python train.py --num_hidden_layers=15 --hidden_size=160 --num_attention_heads=5 --num_key_value_heads=1 --head_dim=32 --intermediate_size=640 --vocab_size=2091 --hidden_act="swiglu" --norm="rmsnorm" --norm_place="pre" --norm_eps=1e-05 --positions="rope" --rope_theta=96100.0 --rope_fraction=0.75 --qk_norm=false --attn_scale=0.177 --bias="none" --tie_word_embeddings=false --parallel_block=false --init="normal" --init_std_qkv=0.0905 --init_std_o=0.0 --init_std_up=0.0905 --init_std_down=0.0 --optimizer="muon_variant" --learning_rate=0.0113 --lr_mult_o=4.0 --beta1=0.95 --lr_head=0.00826 --max_grad_norm=1.0 --warmup_steps=200 --schedule="cos" --final_lr_fraction=0.0 --batch_tokens=16384 --max_seq_len=512 --doc_mask=false --train_tokens=152600000 --max_steps=9314 --dataset="wikipedia_en"
MLP neurons of a small language model. Each row is named by its layer, matrix (gate and up: input weights) and neuron, and shows model dimensions 0-159. Each number is 500 + 40 x the weight over its row's rms, rounded and kept within 0 to 999. Numbers have three digits each. A neuron's up and down rows have the sign that makes its largest values positive.
After each neuron's rows, "fires on" lists the tokens most often at its 100 highest values on Wikipedia text that the model never trained on. A number after a token or word is its count.

L2.gate417:537519473477485541467520536433468551467501538518540501401538518496500539509499431493441497517548513501445565562503406470468507530543511526505484466534410408543481514586520509486549423473479524476509508394468451515503575453494526481502514520482536449487521511501532505513521426497423548487501519502484497476535538497529481569537486474449525549512458531529481492470493465477474581515550459459517579525501487486439474494561525514419459517549490478526578617514438508508511538516407492
L2.up417:467550556500497504440520540512499536479471488490548512434492507505496540522508466544506547542540452479444567484498454416500527530553462544481493515532421472561461498568499493529537425498517555469472521398435450441519553457516549479484574482566555479551454501447484590500511467528498554513457581554478465413491549523548493518528516492453546554520512480508497503455480430492460631523487497421550469509487455480459503469496517552462445477543502496512531554454468485499472525497497558
fires on: "pro" 79, "sub" 14, "Pro" 7

L2.gate106:527510486438484542458468522456547527470468486536520472485505534458471461516547450495540453470578547461517496526446503528552497587465589542476512498557488479551541545518475483475566480416433514546517458356501447547506492423467539479488549482534494465503501499507526461535589466441473535510438511499522469417442551532530429531510505555459476545500455527493439529450525508484467468480505509469453503497469480510464522514402512438496463503578459518584557485474494552523472481506460512
L2.up106:503508517453513478510502513477544508490523486503546477488527551479485467552548451482539488507593539482522508485461471513560515541539514533518498552519474466525538582509500475442578458453430493561521479382473447493485524495439546464481518446516503495512472480475481477584586434443493562508470479475534449409442588593565433543495500564532568580484486495496493525469491543492517517481471471432475495510477464527473523522460501453457453475529442495594538536502465572518459458530463509
fires on: "pro" 39, "Pro" 31, "Ad" 13, "Ale" 12, "Con" 5

L3.gate382:625506488501488506479442537509537449485520532500509510516516544584511470490525473505542510454582494494572531521504474449536516524469456538457522568511544492537485546460509482570500469497533472537516427452483477517461575581545506502547446546523443538499497509476506497510532508495525560510543439477487544506539501505465510480563448540444453583496494517442531498546510540502556417559448530488593502455409444526541538466494477479460532439476385549482512462527526433436522490513486536
L3.up382:497577494503531517516486486502532474570459526487565521425514511500448522541515490455489446447503477521590479468437509427510575470450477532476546552453489523561438560511435448558395440524548506548551529558469499501478519498465483420490485542468500495536440491511520436537491522504554473438485478484557522469532496476455421490573562541390462487499497496438503539499412452460482471524520513463475527464442479503512549500481428485470493547507487468497422489560510505507496566491460501
fires on: "c" 34, "v" 26, "ind" 11, "app" 11, "Ind" 8

L8.gate332:434569507503475489447445445415512513507555504463523480454424458547466588469483479508517542512490473498413503467466586497575474540471531530451544504540498566516495531488526431497446521462490465514490555504486558482524391565505546455467454499472536483436463485423520548499517556561474480485481544480492491472476458442570551514466589525443473504502563491471507525469518567475515543485526558545564513499518462473512478459498551494554458522567470516484560499508517458529562545504535443
L8.up332:530516448449510552509504428486416490458505471491524528563466476496510539531455500501565429540548494494497456516535500493547454559523455487548503506570541500516480499451497569399495560419446484528526507504539383490526482524485505442576502460508509495485527515497508506423418440448491499529465490533540517391522426495481524499434507528520452444462520481529519502465539541494524521539518543516520509552525511506515517504506388591571409511476540478514581528453508523499487530508530514
fires on: "was " 37, "is " 18, "str" 14, "made " 7, "ed " 7

L5.gate169:483489475510491422490500573477517486539472478558514531480471548525443507534501532455466519493492561474512514507440512440507540463507453479437463435594502454531471557494424492532596510437470608502520539474521525505470549507501473473480448489474445526522475537508509537482474427460473483510597497454429510413446440441596427567505540469473453485519515423509531512536480464485513487468470513515415466437496495531502490516538488471476604530482486439460490504475485523463577507496482514
L5.up169:460520510485486476503536522464579491419517491504518480494466506479396517529518527564587479408439481506448444486557470419591508476469508450485494471496575488493525577514437454482540549474481527467458454470509532555480552483438416475500501497481532424481539531461489486415538435477517534442508519495507451417466538510512502469483587404488474533541512493497501474479496466488560527506446502485446533539436429494490408533549511521496554480523509517523459489485486467524506510562484461
fires on: "Nor" 29, "sou" 18, "Sou" 18, "nor" 13, "ou" 11

L3.gate630:477462506490453516536465500490486585473514498532466536548477471501512579519488510504529441578495502534509495467463541505531510512480540481501488458544551455509504539540445442485552511503417503574497545511540451488470504438492491508521466477433541501515431606511499417462490363549515534437579521488443516477468485493487510494480525516546575491458443594526519576499503530383545519524465553457507481455504448567453493499464492500575480560490514449489506487483496480455529496512564445
L3.up630:494473430544434546518508527479504501512517482560466541503505494487461566499476535508506467530453434430542482478514539568511484468477568462435474511503541464509546540523499465454524553524449554525485478492525463563504573470459460529541528409525535522463363561514466469441472466532487527486553543537490501465469420522500485451532528433495501450472421531533460511458487544378516507523414521511457527423445455542463443463522521464502490500509525493513488519466450541444527489531454446
fires on: "si" 33, "resp" 19, "adi" 15, "nor" 12, "enti" 7, "sou" 4

L3.gate433:486563502560525529517512499449519465512478493511532532512463458526404478549461454507521513533480485522496528579503489499568487568423510408611473500471479558529490480560464562494476480486525445572495420507493482457502512466469421556441432458502485444465463533508570417453510518442527464406488534535503513463479478551451570538513490503613540500457498470543466539526518501541490531447549512502465499534502470497535533536444493517561558502538529454452508529529499528538464471453527534
L3.up433:523556456605524513507488498461517457467491507526560534533461487565461502543487465496506526516492530460508577539557527452467477496461484414546460522479509539508490431558494575496483546440487488548517412474505512441512501482451430509480484465532448466507465501545574495403504520520540466451475485528493499462472486572449554556439489445618493508429525466540495525546488508539465542429539452477464531518484546530503491551444467508499532458556548466426487525556502554525434447528512529
fires on: "f" 49, "He" 15, "amp" 10, "we" 7, "he" 5, "az" 5

L4.gate357:575516497502491505483511562535484475485569468540482452454565471493587519486511504487452433496455487552488505502548476454518466523449487491499424504479503409546516489574475495394464488498562523537507533531443417515522437495460431482476481452450509535425520557567456467471457523536472521455401550521515516514503485508449480542504532545549543469501540521474607532526496515561455516490570464425534472545545535512453494521500498477471539520601532473507469519469550456500555501510448484
L4.up357:528519491513487578498437515537461438495477428517627536499515540483471493567492504542431516474525455509524506576540489465550377609594508449434455588518534409539476549530503475479522470484551487496447469499497532486527473519438474527500515454491517496525469495522444446430447548495499507447486496486485517504454463521519523462469506466519486506444444573550502494508493522487535468526469467433546505562492527476464437511459499444542470589564460492494457498522531500490480505453477517
fires on: "on" 37, "iv" 31, "n" 6, "inn" 5, "tri" 4, "ip" 4

L11.gate144:531419571544466521511526508510489460555504522510434510498499502510500467464508538480504464485537451580471552526563494454427457498493486474521618495535545466536550479482549510476512477521592504507514497558496532480552597472505523469524512517475448519500496507435527465568522481559475488471494515473541441537567498503493575489529525532555455635513446490433502489478478487481468457593555549560493484570504478557547503518579527517490460501530458473519506515549529494493508499547614467
L11.up144:461516487568526476484469518477546487525565492449551549537501541530515544546582580493532463394497454579484489495459509541451487544476437436527506508482575470516484508506513520527505494510496545509570486509544509499495570485520479468504455532497517554474484525458539593502523490499398507526477532518448530565485491487482509480500608588418487564435458527492512530492526434444492434548505439490445457531481471503473523517569420477461524511452528566537522501503531501512451550571456526
fires on: "p" 16, "ind" 13, "j" 11, "f" 10, "c" 10, "el" 7

L11.gate66:495484489544437550514521522494531489540436456528423508507526513465538569596495490509517542512516513497515490512546533493469489510505520443580528533467561527527421584491507459516555535507482467510557515532537523496476447548492477563494500496436443545523554464426518536491472479510507598563561510526550515498565495449556440497538566536531434516515504480481544423446503568560497516448480547471524511573505512598521536528511528470468434485528402500496513423516547505493549543543465491
L11.up66:475504489446508529513479509540510415536495495571544530441540446523518540540468461614481539459593505455454471494523451439493429554501541480524504479535509499453534594442480551509397556583456435464518515503551468468449486463512459517530525492557491502430495457486515459479478499514537480517530506477530489532519481519537434557461461540510510442488442488487557504496545535515462564504512425453500504452481431507515515459491441557521499472501448425474529477528584454462550531441469511
fires on: "it " 32, "ing " 11, "I " 5, "ake " 5

L12.gate15:476532475517521485396454433489472526504514473499467452524528551450530507548487399467443471458460540512440528489465523508517454517482483525444568503567457463563506539477417499484502483510464545493433439539488445491456533496436467455521473469476569553532497518551565544580488428511457479511486475421517502548475445428487475464566530583495511494507507479475507486546442474548496518500536580425477522472482480485521519507483522549474488546474535559515514472533466551536569460478446400
L12.up15:545502480532434530444460516465527466551601512593461510477554448436453533487488524465499522496493494523563531571453498554512531535438515481555500531511520520541488522522475476442451494516446513438585434550521509512484528450521502470430522449508526462359448509470514496548481533538502457524506516501473437477427572487507402506482526524450451482519504444415462500428517450532479534486494468494514477544445476497457541529483553509477508537449508501586462461481498517448482499521522439
fires on: "con" 90, "Con" 9

L8.gate583:487476515521559518580467588467515460456489479536498513491528506537472535504477518454463460554431591512498523465484501559553520493526507405400490491472529503567529485513529518513452513485478545442518475518510560541510515557454455444552458496501526467529560464533501508494513517568504490510498551471500597520392527509493502464492479465481479440506535515517517489432498510495451477427439563486531433450556446519570522594556486477574561451456529472463515458577444516533475537481495481
L8.up583:507468554475527467578443469554556445458511537562542558505481540498465480555453525488465545435474501457488490407500444475478569561530482504529516530538516467496563431583544450363530461499485523500485438553517507496467537463528432520541513562476493495550511542492462463515496542560529491489526532431511575471423529472522521535416561565525516483467498480535494471466493467505474457461493528486548487539484476565482455538504421440469496482508507522529545438489526541538445553507488522
fires on: "er" 28, "ul" 14, "ther" 13, "or" 8, "es" 4, "sit" 4

L9.gate43:456444467457500514465518456392541494514474470480513450419470562458559524485527469499447539495541433447458529552492537582535550513554539598567472499512528517477427497421516493460462501488490433552551507496593525485534444509501496457437499485500458490528545552444503504507439495417400510495483445505608483564502508494518503441515516480484506504510468476519527545523516486557485472433524512422550469423508501468528476418448499521503510523461479486473472526511528483481569511481500510
L9.up43:526505423550528575436542501537501473498575483521566502491479495445468494452491558516485468552480488461470546494469620506502464447527494498461501510504511526501475495509522503486454479418428433521567511481532482487549544532446521482570453473538482490554550568464459521522515580431475535497455573551537443464554500473555481484600501461520510473532477527530531567477506515570435544423471451499496500465495457506446452519446504504464495429506529501490445551480548516480557511480574559
fires on: "=== " 19, "\n\n" 15, "===" 12, "other " 9, "), " 9, "p" 5

L11.gate354:486468482466519453496493467486561498512472398546523489546498523596519484478531481466491483540457518479459515547529580467498432549520432503503520517566499477490518500438441558518458516509466527530491504576500481434483546471438524511450544467424559563490527564441514497571502423513535511484527550524459474515462494485467588548449548515506468578489474442430429433478488520474414562438495511493527439514471531517518546536507504422535446568546483525524535550520462525478473470531532492
L11.up354:472557520497443459518500474465472424444497506528477417517491496466487507530519492482523525494476462482579471473452527493414529520479483526536533539602468490536520520470488543579463529502489527581520489634440459464492582498493474491456506456504496470454557514529502468486475501539506433483466472477554449519485472547487381530533483445459486571485468490522444513528485492540488564574456498496400508466510516546407518475500583499516507522521522498475516559423541568551490497475510524
fires on: "con" 31, "af" 10, "Con" 9, "ab" 5, "cap" 5, "it" 4

L11.gate338:482550506484541587530544525478551497456584493490542557552501473527531526535518465518499471525506430529504546497458495485541503507541523462481406464507544512521515479498443551566458487500512411545493450583470474496473487519541497489403572521497495585534524561514553529499509489455511518523531550505488551470517541492547558544459483462565491546450483490551419496516546521523501514464454520489509609566444503491446531452445456518507453532460456503513448490530432524507529623485516445
L11.up338:544510487482536574445484570562529535527562449513515513521495436479493570525497469447496514498468499552550480538482453487558514390537463438461398455546543427563469407470463493538482443497543525519537459518427467515517365515539531497559504506460550500547458528494468493507587425531471454469522485547520531460539559471526548465484514517487518515480463451532512457485496481492520536501476440497517534487513450530513457495472531572438459490453450537521524532506508445535509445488471502
fires on: "im" 52, "vis" 17, "sup" 4

L3.gate51:497501502504540428514540524500499504477513527532539465454483469491426497403449513446486471554430438480465514479531512496545449473579422526552499528407497480439466490507484433536491481518508491556530496523510476530472514436527540548492469553512507501546508455513519495505426542578434552464530518469469455461458486521455474503494487506542580414535424550488532495440518535448555520500548459486479425555494383543459509499552520486561509490508533529443482554505479494534539538432422467
L3.up51:523487561517637541528522496545427505475393554469511537495472445458540534574524481488513484460549453402503445519444494532496478442496473562432491429496441490489525500520556538527518515496510483497491466451560552447485522517511484417529519557541452465495479382472536516513552450506464539547478575527482480474558525544504500481494434510416520461507483496507506516499489527472483467537546520492470539499476497546469477529474505482522551520605513475544564506462482535463556482514479430
fires on: "com" 57, "le" 39, "sur" 4

L3.gate305:476478557516534524525511428462507451477508548478539504501518495460481445515495547525428534495581504456553420488432528553481501451448484444534495525565434499549499427493430524501463544435453485435525516477490473515537467566513461477482504507497497487487440483473513516536494513518616487419555555421463468438472517463566401476478506511503480475468409519527524538470453507531528463570517540563533569509483530495497536510438452518516463552491515478528453534481501562467512470594529524
L3.up305:571516528491528517542583470480476480519528520499478427533582490453487545509478526478515444517492538613536528547491515486475538472478537487566558439509479587551433526445469514563497466463446522408495473521497504507527513520522524415509432514497551525439460517473507531437472424475583457466532470471457488414479455524547492442461493542473463461472453561507501579545439482494588528516496508520506512497518515482498534479550571538529554440489508423507446476520476481543513478494445502
fires on: "(" 28, "in" 14, "born " 12, "v" 8, ") " 5

L3.gate504:532539528481493461504506446473518451495553389552566437503464514481479446492481499521495466499488528532498468478464505484557555418520520464509456469513480531554454438506431482512389520481535467497482506550533458518525521514526457516545536481488531418525475537460599430514491540482574490423495545481444479489523472476578446398479524482493453506503545528476498539526417452472493564477507564541484545548482503561478534532495510537534516554399548484456581519547513557502496515532501503
L3.up504:609519494503437497505504445462543524454494427516567461518547493501504470529480539540506481512538441568532482494494497487595491513501453488517498477491519514565452530499494503470405499470512421492497544455497470492590444550492503490545479494495497443524492590516538464497468474488575524483519526511452467468432448479535463444487418494558458515528466573523500531548451464516552510495494567602551486523557528495469501460533567506500503486425501551513544565441485592501580515481514443
fires on: "(" 31, "is " 16, ") " 10, "born " 9, "was " 8, "; " 5

L9.gate271:518471514442546512490515525491516470610505528522546446504448471500514494540464541478491478470472434567488466448522560494475526494519410514539506496501516595532542502508508454469547443492490429481504543490509505453507486602457508550493489465546510516555546458517521477546431454517525589485418574418449554540563559500541501444459491539448451448540497516494409435522542493571556420467542536463514559500488520476500519547494530436452473468488519556496443502483469523482485500522513487
L9.up271:494516545516447463527536459474457451514439561560435514452488466450492547478444469452486467460521518493470481586541505551498430505490431500489506511513532537493490469480521476525480482459507508508528522512485458531560460486511508552548569448550507484485491448496510539458483471524521480442459529405569603507498470504502470471470483494550481508551472485421441419511459492486434444436458462539486555448481454411566540493516483452487487563518448464510558541556506386487560435463502518
fires on: "w" 37, "b" 26, "h" 11, "d" 8

L2.gate633:541452464450432495506505509464479444441464457516474503477453506433491453503533492471559540547420523497492451502531551457493461511511453533477611462514469458516470547460524491483483519515519463563531453556503457569527548461505556501471482508483545476473529458432426481503475548468474528510419539555530486521441580478536483503597469558471508530398502486480514423506439481449534495518545444510477468487423477536464546576540548481487521410457570517475498518470449497532510463490541520
L2.up633:546482530494414481521517522458532506503502451519578481530491495482519476479531523413528548462525540526498445511542541508486491472521421509503636498531447514551493472419487464537455488508480476535513500486477433493501540473476471484494500486493589530449484500482430440444489547495419504518446573538507509487456497486484517523591463570468504492379499509469532442573500473458536545520531434425514484542464466501417518549534574453558453504479511481460515464501451508554473456501553476
fires on: "Con" 24, "cap" 23, "Fr" 18, "Cap" 10, "Univers" 9, "Inter" 8

L9.gate186:454526583501567514436517523473464493475454528486520484579433501494529534518457524507424443513435475470484475516469587468535549422472451532510539545585521499486493498519490569487490521471546417449471515506579556572578525486562531516551506515473522522528484567518403480529548469506554581534515523520482536503540550457484462487420572534482476541506489501455565478486473510459479534455470524524540479474552507491554489498531500433561529563528469523461545430547532443504530517511516507
L9.up186:444567428492497502511425480412514485446495460463602589537561514532505544518483481513431497554528498492472507439532589523522498446441488502484596461520524529465526462503504521523478476433522500462498546496452484410552473456522528512529485511424506444486505516519461520480477484462532538513529577576495585500540509488499483499432498527521449413518506486543441468502506492404495475559470526451482506506537522485441493525583488448549478504514519483414520519551514493426534513540469523
fires on: "was " 41, "it" 13, "is " 7

L5.gate609:499514448556525489561489457487511489542436475507607552455499479492487533507473581430463525540509454428535509524466502517529402515513519534441516550542463610527483461551515463452547488510617509498508507500529545484537546484517519525464452494477467444530554524516520531499538510542445542534441520582503503529511512526537548420458564472470548488480449479557522511457508491473533473480551565485532525574443538526448513562504510507530542574559476511544458417483455462548502494484516519
L5.up609:487544508497466454511495443489483550526457464511521475496451507529504477564452504551419597493476534514529514555494485525514489569495431511496465473526414472439483486464487542585443479489487541501481543530496483430534481459541441559471588439520543517540508369512536495505503533550537487550469559471522580507423537457522515567561496510513512481463553507411508476482481473524526537472528551545532487427537535513516460502528514528494531554588423458529476463502494526521525465512483583
fires on: "th" 28, "w" 12, "ag" 12, "ter" 9, "en" 8, "d" 6

L12.gate200:429508499441545489469407501461462582513556535529520510471544516524531497443488508444476489515553553473543526502490510548491501460441460472461530486495491560521430495518435516523470542476511399508542486508480476469524508509495380483479544511482539476554518499444576544484442559508499554537501526511515532470531444477541525467480568573519530552524420469464449490542528497459488497516502488462544540589455450500481541489439435553543506434536485479459461605543527441496495579517478514
L12.up200:513564471588498496566440493564473482487498495494507528557510452485573529537536444508524449509531488527526507441562531481541519506478501499427412436566537527460476517514548476545455473448522462513489484539450477509592457452550506496520504456521564478487435430522516531561537469434568490525521471433458491446503572420462485494465487482472483508526531497489551473457521436428496493448512478492525497480502437516581400552508461463532442499480507539511461597484509510530483424501458493
fires on: "sup" 19, "im" 14, "was " 12, "cor" 11, "Cor" 10, "com" 8

L4.gate453:483512530540462504534503469539565579488557533521439487495472524470438541457534520504527463443502492479496449507515483499554461552517514541411466525568458544472572521526511465510420575566524512537498489473501523441549494543533563479522418494533406544481541559466510518461465465520493507526525531479529491469527473519463492549567495537492542496564439551463559457543480476509503497545498552498484490491439528491558472425542528552514392520579536529613536507535559433510465489515486488
L4.up453:532508529490473505489464439559476575490593481498462522453526489561437460501520520537460454445517502493442488473541453446501473504553521494416493510548487531525556485475546535513493525535516590493514444447518572446460570589488555490535556481518432494507553505437398520489503518522514458546463470480530457500562526580410505546517473515468535457542488440495534462489465492497487511593468496495482477507484517494570478478510526553478471550519598509559574531549547447504493532542498486
fires on: "wi" 27, "ri" 19, "rol" 12, "| " 12, "c" 8, "ti" 6

L2.gate630:501502483580496464485454468527542522484427461539592458540512499484469528530536457467554454431557450466492509525518477516477506443461474534500442457528531507533462514450533484522474431580529460559451516497431508513451497538466555452524454487447522418514438553426462536446522520487528525510591535496458505494533487533432469517550484554525510534548506529506536436560482481515534520527492507473520488532449566576513466514469554552487450496507542494476593497524482461476498358463487522
L2.up630:482509550465490515528492488582442552499604526460550529471518379471462462514470536517521451434527411494514509444538510473466511585469500534528554460568498494460531567581567538476476484588519526536454512503518543545445506549508540523383478451459528507511453529466450495561540527534498452540512526455439509476533527462495480543442474543490508494455542494542518497523532440477520474451505490500522439515533506550514468515514451479422572548489523511577503521493527493550475490533550497
fires on: "/ " 39, "| " 23, "- " 15

L2.gate240:435438462525510513420529486445527459476462573507523435483470562456445473514449484503549446505520524513571481477512517485488528470466515466491415473520394493542455519496577542495513523422542466535497491469501444491522546456488456419482433518529400454477436524448507496558586505505488549533527487485546510424494456454539509516547511583516528470420445486473517538449517495548460459487536472520479521534503504494490462504453441499511456496490516367487438504546524498485504540472498486
L2.up240:437467470492524493446497492481506466449469555513502500536518558512407450521490459506533489480527539505553507471541520480485517507493520460510470533493425448519421515438542530471587519423508452532468480458477450463478491520463524444403450489511428456548426509445449504486555474518480582505516460505501445458461467524583388529534518558471500470496456499503535524439548512565455546430498448541524515553534493504483465515498438507510473518518506393487430452516536544456487529488428484
fires on: "pro" 77, "Pro" 23

L11.gate619:532498539516564520485447591510493488461518532543519528555579532448462465455521544483506500481528456458501503516494507534513571502482534457512604467520478503479536474563442497517517526526485529442542460459512504494491467496462465511561516476501449452518577452485493501474457563560463443544541470457547486471453527538429485447544487419542546533445519455512523582500515517483509514485443553478390482511521554504433498524503509514524568445524507518512530418452497410613433514513517455
L11.up619:507495493497573495501505440464508490465543546460546478527459530472503476494548475532435493472516501509522469444529491527537578518495496525517482515502493585413532467545543452466551567550447522494482485462462539445550509517507554518549588550516489469479525516559545530479467524534458479500491412467590543455466495513512485468484605500480479468499556535573448500512626514538479542510467515439451475554499517599390499557504532475493532467453451438490506447464510488558498521462481515
fires on: "er" 22, "ov" 19, "es" 9, "ec" 8, "I" 5, "Fran" 5

L12.gate620:573510553517488510571491537566542508535539482525515436462528517506490538460476483428513518569438474507502445482562519466522519495520506432514500490502393510536514504446460517523517421405518484537484485447471469571499493528514516509520552510485478506538452392468504528522574471504553494541497468373428560490573496502539517496491481465475458479490517457498485469448489560460466476433497506410523496433436481446584455471456553524504470522516522543528500530456515498527452480583469498
L12.up620:536498493411485432510507553534467499478424570534506528552508549406529459517512526493421559548534508461469480512544498484471450508466480473530501503505489490508490486479468459522491517543459573491520611485486507506551523421511553560475509513569455475481489549469536460621479469498469513438437488483481545566494480499558542491450496452537521515513506484479469500438536531506499391532568473491513485488471529545470489502458487532500593496533515538501396462523481536388479515505491568
fires on: "w" 36, "st" 11, "n" 6, "h" 5, "reg" 5, "f" 4

L4.gate240:543458506585515443510442512536464510515450434561498487463518446615490553572449510548485467532458456477518538513506476550563456582473479485445521510440500486477494461553506515476550575519455488485453458457502513442490502476535526531461416617473515524442502455498469569481459536523488479456492562574488534486472500508453516471413527462543514485501485474446509516454461469485473535497508491505457409485468478487519593506519583466514500517577501496505476455541490482510579529465447494
L4.up240:519429510501480536434483453461455514536521546523547555485473429520478500501547453562546485440456504498534489496530491452496453511531583443486423441478466539584471544648512520438545463496484549479481499526500455496511476536569442440512513438555510474512470466465437540428482550527485542468548490496543542517455459482476463510425521510497488491452440535515505545550466487468549480494526470484474435472525512471435469566539548453492541467514451486527490500526529528494559449467401490
fires on: "og" 24, "es" 18, "ph" 11, "on" 9, "iv" 6, "olog" 6

L9.gate491:495476465462534451549502587468537541479462451546475477521473453567561540466441486530543466447512489511479577545512465506546511501501506423539555475587461487492493498416491540574461554479484549449419488524512500524512434445467534523566512450517540528525461524557540474447474565469530519544535507414498522566542519538510480531541422449515521500501554493459518521491584545526598512476523589463501512499443448482492538505411494551473505538516506523580533519528499502505485513537520512
L9.up491:451512538459484404499535491504574566522538523494562470505551491472479545516433471536469476514439512559510472526578490503537537502555501461542507458522549490509495438519467563478523539517519475488545534450499492477473527506525493550495556438509518498514559480496562505479551492506510516425520516456505507614450574502532453477529488439493522464466468585484476478473510555510557456498510532450492524622516547519501448439509580463529565546461466622529469479578465512442474515511535491
fires on: "of " 44, "h" 21, "i" 7, "di" 6, "ne" 5, "w" 4

L4.gate637:536554540459491445509474426517510525496465482452455562467451544541453516504515432562527480446510511431416509532525519510517483543469545472494529529471510514435518515470516548569529494519546471511511506511470470477511527563492468493648496471534460523598470540505556444491537523504489485533507442469489557556534453545565470516548439520587515516464548596495524561513470496561472541570514506474471549488488487458541497451501462436473498483559474534486485553513500562497597448461488501
L4.up637:497514547496492466523511420545480550566430551439449552450505478553500407458527447496460539506529540434487430535499507519534485425515532521493486462460520497503524523482456471528462496518577481510550550461529463470525488479489481488545584474535471556558464447507440520554487561457471466509518433484496474465573462441421454518522469494494390480567487490529484505560501474467456502535517462492532494531426536492507524521506446486424516521467415460478582518455470511420527471468466453
fires on: "ell" 34, "c" 18, "el" 10, "v" 7, "ill" 7, "l" 5

L12.gate178:530432580504504527439486437518503517464436539518494470549529520514516457477510497498428511475523501499479405519465462507520506496497581467513475457486488471574550602460545444515492518495562493541428533469471493541500490456513485507512463507500451454519397459486518494507567507443433471532527492493441426486513506415563559484562503475558459495542456450508507510470491496524549439474580556552521502467492529492528516548505516549442537484527528461441419512558504559588474527516424461
L12.up178:504459526506497442407475563495514584499524573539491454406469459445547464468507455502488473512548507532510488567446507525546491476481536531547518428464455479528520514456526603555496511495429476525415453466550422520440429536538589483498396466506502517459539452560575544493498547524508551522511454514532489484478471446444467452458541485476483471453548502584509458558495498542465547542516529487470541462554523515507461499487499475452514546535463494528457469508482444463516496507501484
fires on: "Arm" 20, "av" 14, "Am" 12, "scor" 7, "def" 6, "am" 6

L3.gate15:533556487511437493502485560569475480503552519451552555468529523507565453459580487500484515467535537566508495541465469493539490534510523454491483563524466480445519485481471461454489519456455519462490555530485457569589445506525492450548538534440535617477489490442456582432526535528481536428533502591467541567480492506522519474502544490471514464553445537523518522514469496475452448544489400493531544615498525491469467489466497499488452569495539486481536527566497462559475551496493503
L3.up15:530538501493466544524506509547510478504420482518519544438516522483567479530529483442502585558481545469467589528464537448483458508429544488438479535508488513480523515479445518517508450557520466559468579507494436476524481458544490471556464483534484492579543476452468517550458460492442616504429485483462506513487446484472520472471502515490566503593492539491477483407521438488501494520461401532501480463515604414486481545490566526500503463541499523513490494598569467485516525491479499
fires on: "h" 20, "Republ" 16, "hel" 10, "stit" 6

L11.gate606:561433436539517525437479467459489481460497446513541427501443555500499475514538483512544524518463472539499488491451556520485472509556501522440555459495413499480472571507531470505494530490492473565547504474510498441587483476465531469576463601491504525484471441496522487551466536498482524488508503516472481523561532504582512518511531494449555505493463481547479466480494550506551465485525468532539573578512495415457464492510567506461496531540558463466595447401537432533460514523442402
L11.up606:467491482595494505472420482474500481439522485528512468501454557534444445506557516486479420490469487508540555439428521456534433496467498484481524470535514484475501532489485555490495481438389461453549476495527496515519554526486526481565514515487428443485514501497557503527497635440439429491484489506530505518585551509523455423458490482457499484544485469473516510482442424453513490495535486522484531478550536458481429491449553507483549529484403552442492517449510503568477561544537461
fires on: "==" 31, "===" 29, "V" 8

L3.gate242:438502461499529532541500502443509552406553585528565509500492458526457492387533529487462500559451457545476460556499432487480448581514461523526442548450480516496476542503515431472525465495499395538525477456489553443434484521485502501461497474498482427541530456515528515528542571452489500471470522441494427499532506479524475517474514453474547473458520447562485539434545542518563481495506542541506472527534562533523526433495549452472463522557543497502435514420549552482439510486474517
L3.up242:448542457527522528588539465442438496547520545567539543476531486473521522488553562441528556495428476542513479574435476473516429545610518411547519510522423514496450508524547522466514532453474429474544474434480500455530494475496538504521451511509457473528555444474519498453506529438523464486516519467551478489517522536545513537434495483487518537495511539564576519533479530471526478492467479432481514555510498530544521559510517479437562499553562461501454497484464548512479475570458608
fires on: "we" 34, "eng" 18, "We" 13, "South " 6, "he" 5

L11.gate359:477529543574497490527510569484442512479531479541483491441544515478463547521460512514494455486535472467530480479502492484539443445486527536394560478510441498606521512480521521472476475526442501490538560525591513534445488476585436476504459536526525526501511524490427513474469512390463518463463499393534541483497510510552509488511503438492567499481500462464569496457491481489517499605520545482530428538569452462523480508523552451543505518498487489438476487510432518470525563509525380
L11.up359:485495553551536507491516457538539468485501548586477394470445437486494466532501484541588509506535467560525501527534509418454429542490511612522537471569464442562516470540473538456469533465500519508474496588510513538460532582510512507516495535538490485469539489484424559471495483407430504487461522502482593546515517530469452470446559485479460552489448520510501490497562494457496494507481499463553521538519488556506445522514533521495551547448431488451533448487457522515536585450471492
fires on: "es" 32, "ph" 14, "er" 12, "o" 10, "prom" 7

L3.gate356:574429443513500555499445537466457482475437498466520540513450507522499517480425471483514539518505517467465525497445540451493532481458506462494533510489536502576555555484556469541496510533506506551421508538463402522480533485579473496478450546418467462595482530528573412476547569541499536526496483458557471530513462513384519459494481483540567469514469505506535510450482460548481443518478491474501512409542530568514507558457509533516478564562559550447478477503488495491474547446482489
L3.up356:569502518536477517473470539500487572460505582419533534431476496525529445485472542528447509485571474461475527595462515487517521438497432515486515467484434519460530561453505547502580520460517475565412511536546462559467463556521486520464517567437527476527461536525610447474505510514499531544491427541498496470526517488441525500544545550541550467411544512481543518409522580453488491522469522528486508558479490519492521437473501543519553466549505525504472571514490454531542477501473533
fires on: "app" 34, "scor" 17, "chang" 15, "def" 13, "lin" 10, "Cour" 7

L5.gate111:444460397476520434487539519479467508411503471503538494443504472585470556512513521489492479511512461533461554469457437493542476484552458533504483607487518514524523560552545514551483528571430470553515522535520516541473485524502542534525466558509523507498525462498513474526502467541440559490494477518488467520456552556519450517472538472472572530525476449449487493465519592491514435502519463552430502496518549436492554505490559493416563430459518435496558520502494496432576532479490404
L5.up111:456553480541536508453530498510472486452529473505461562498466473504484495426455520382451498469511448581477533458491475500527511500493509535570499525544528471507442562581491497450528532564552493534538521523480470535554476525530519428554525529455525412440532505496463533530514508553514453451449564475405518491474553531451469495481542556475423538601508499452433563458513532450560478499520492509460541498552554530574511569499540495504527524535500546543521574509511504539471487524487553
fires on: "===" 39, "and " 12, "(" 6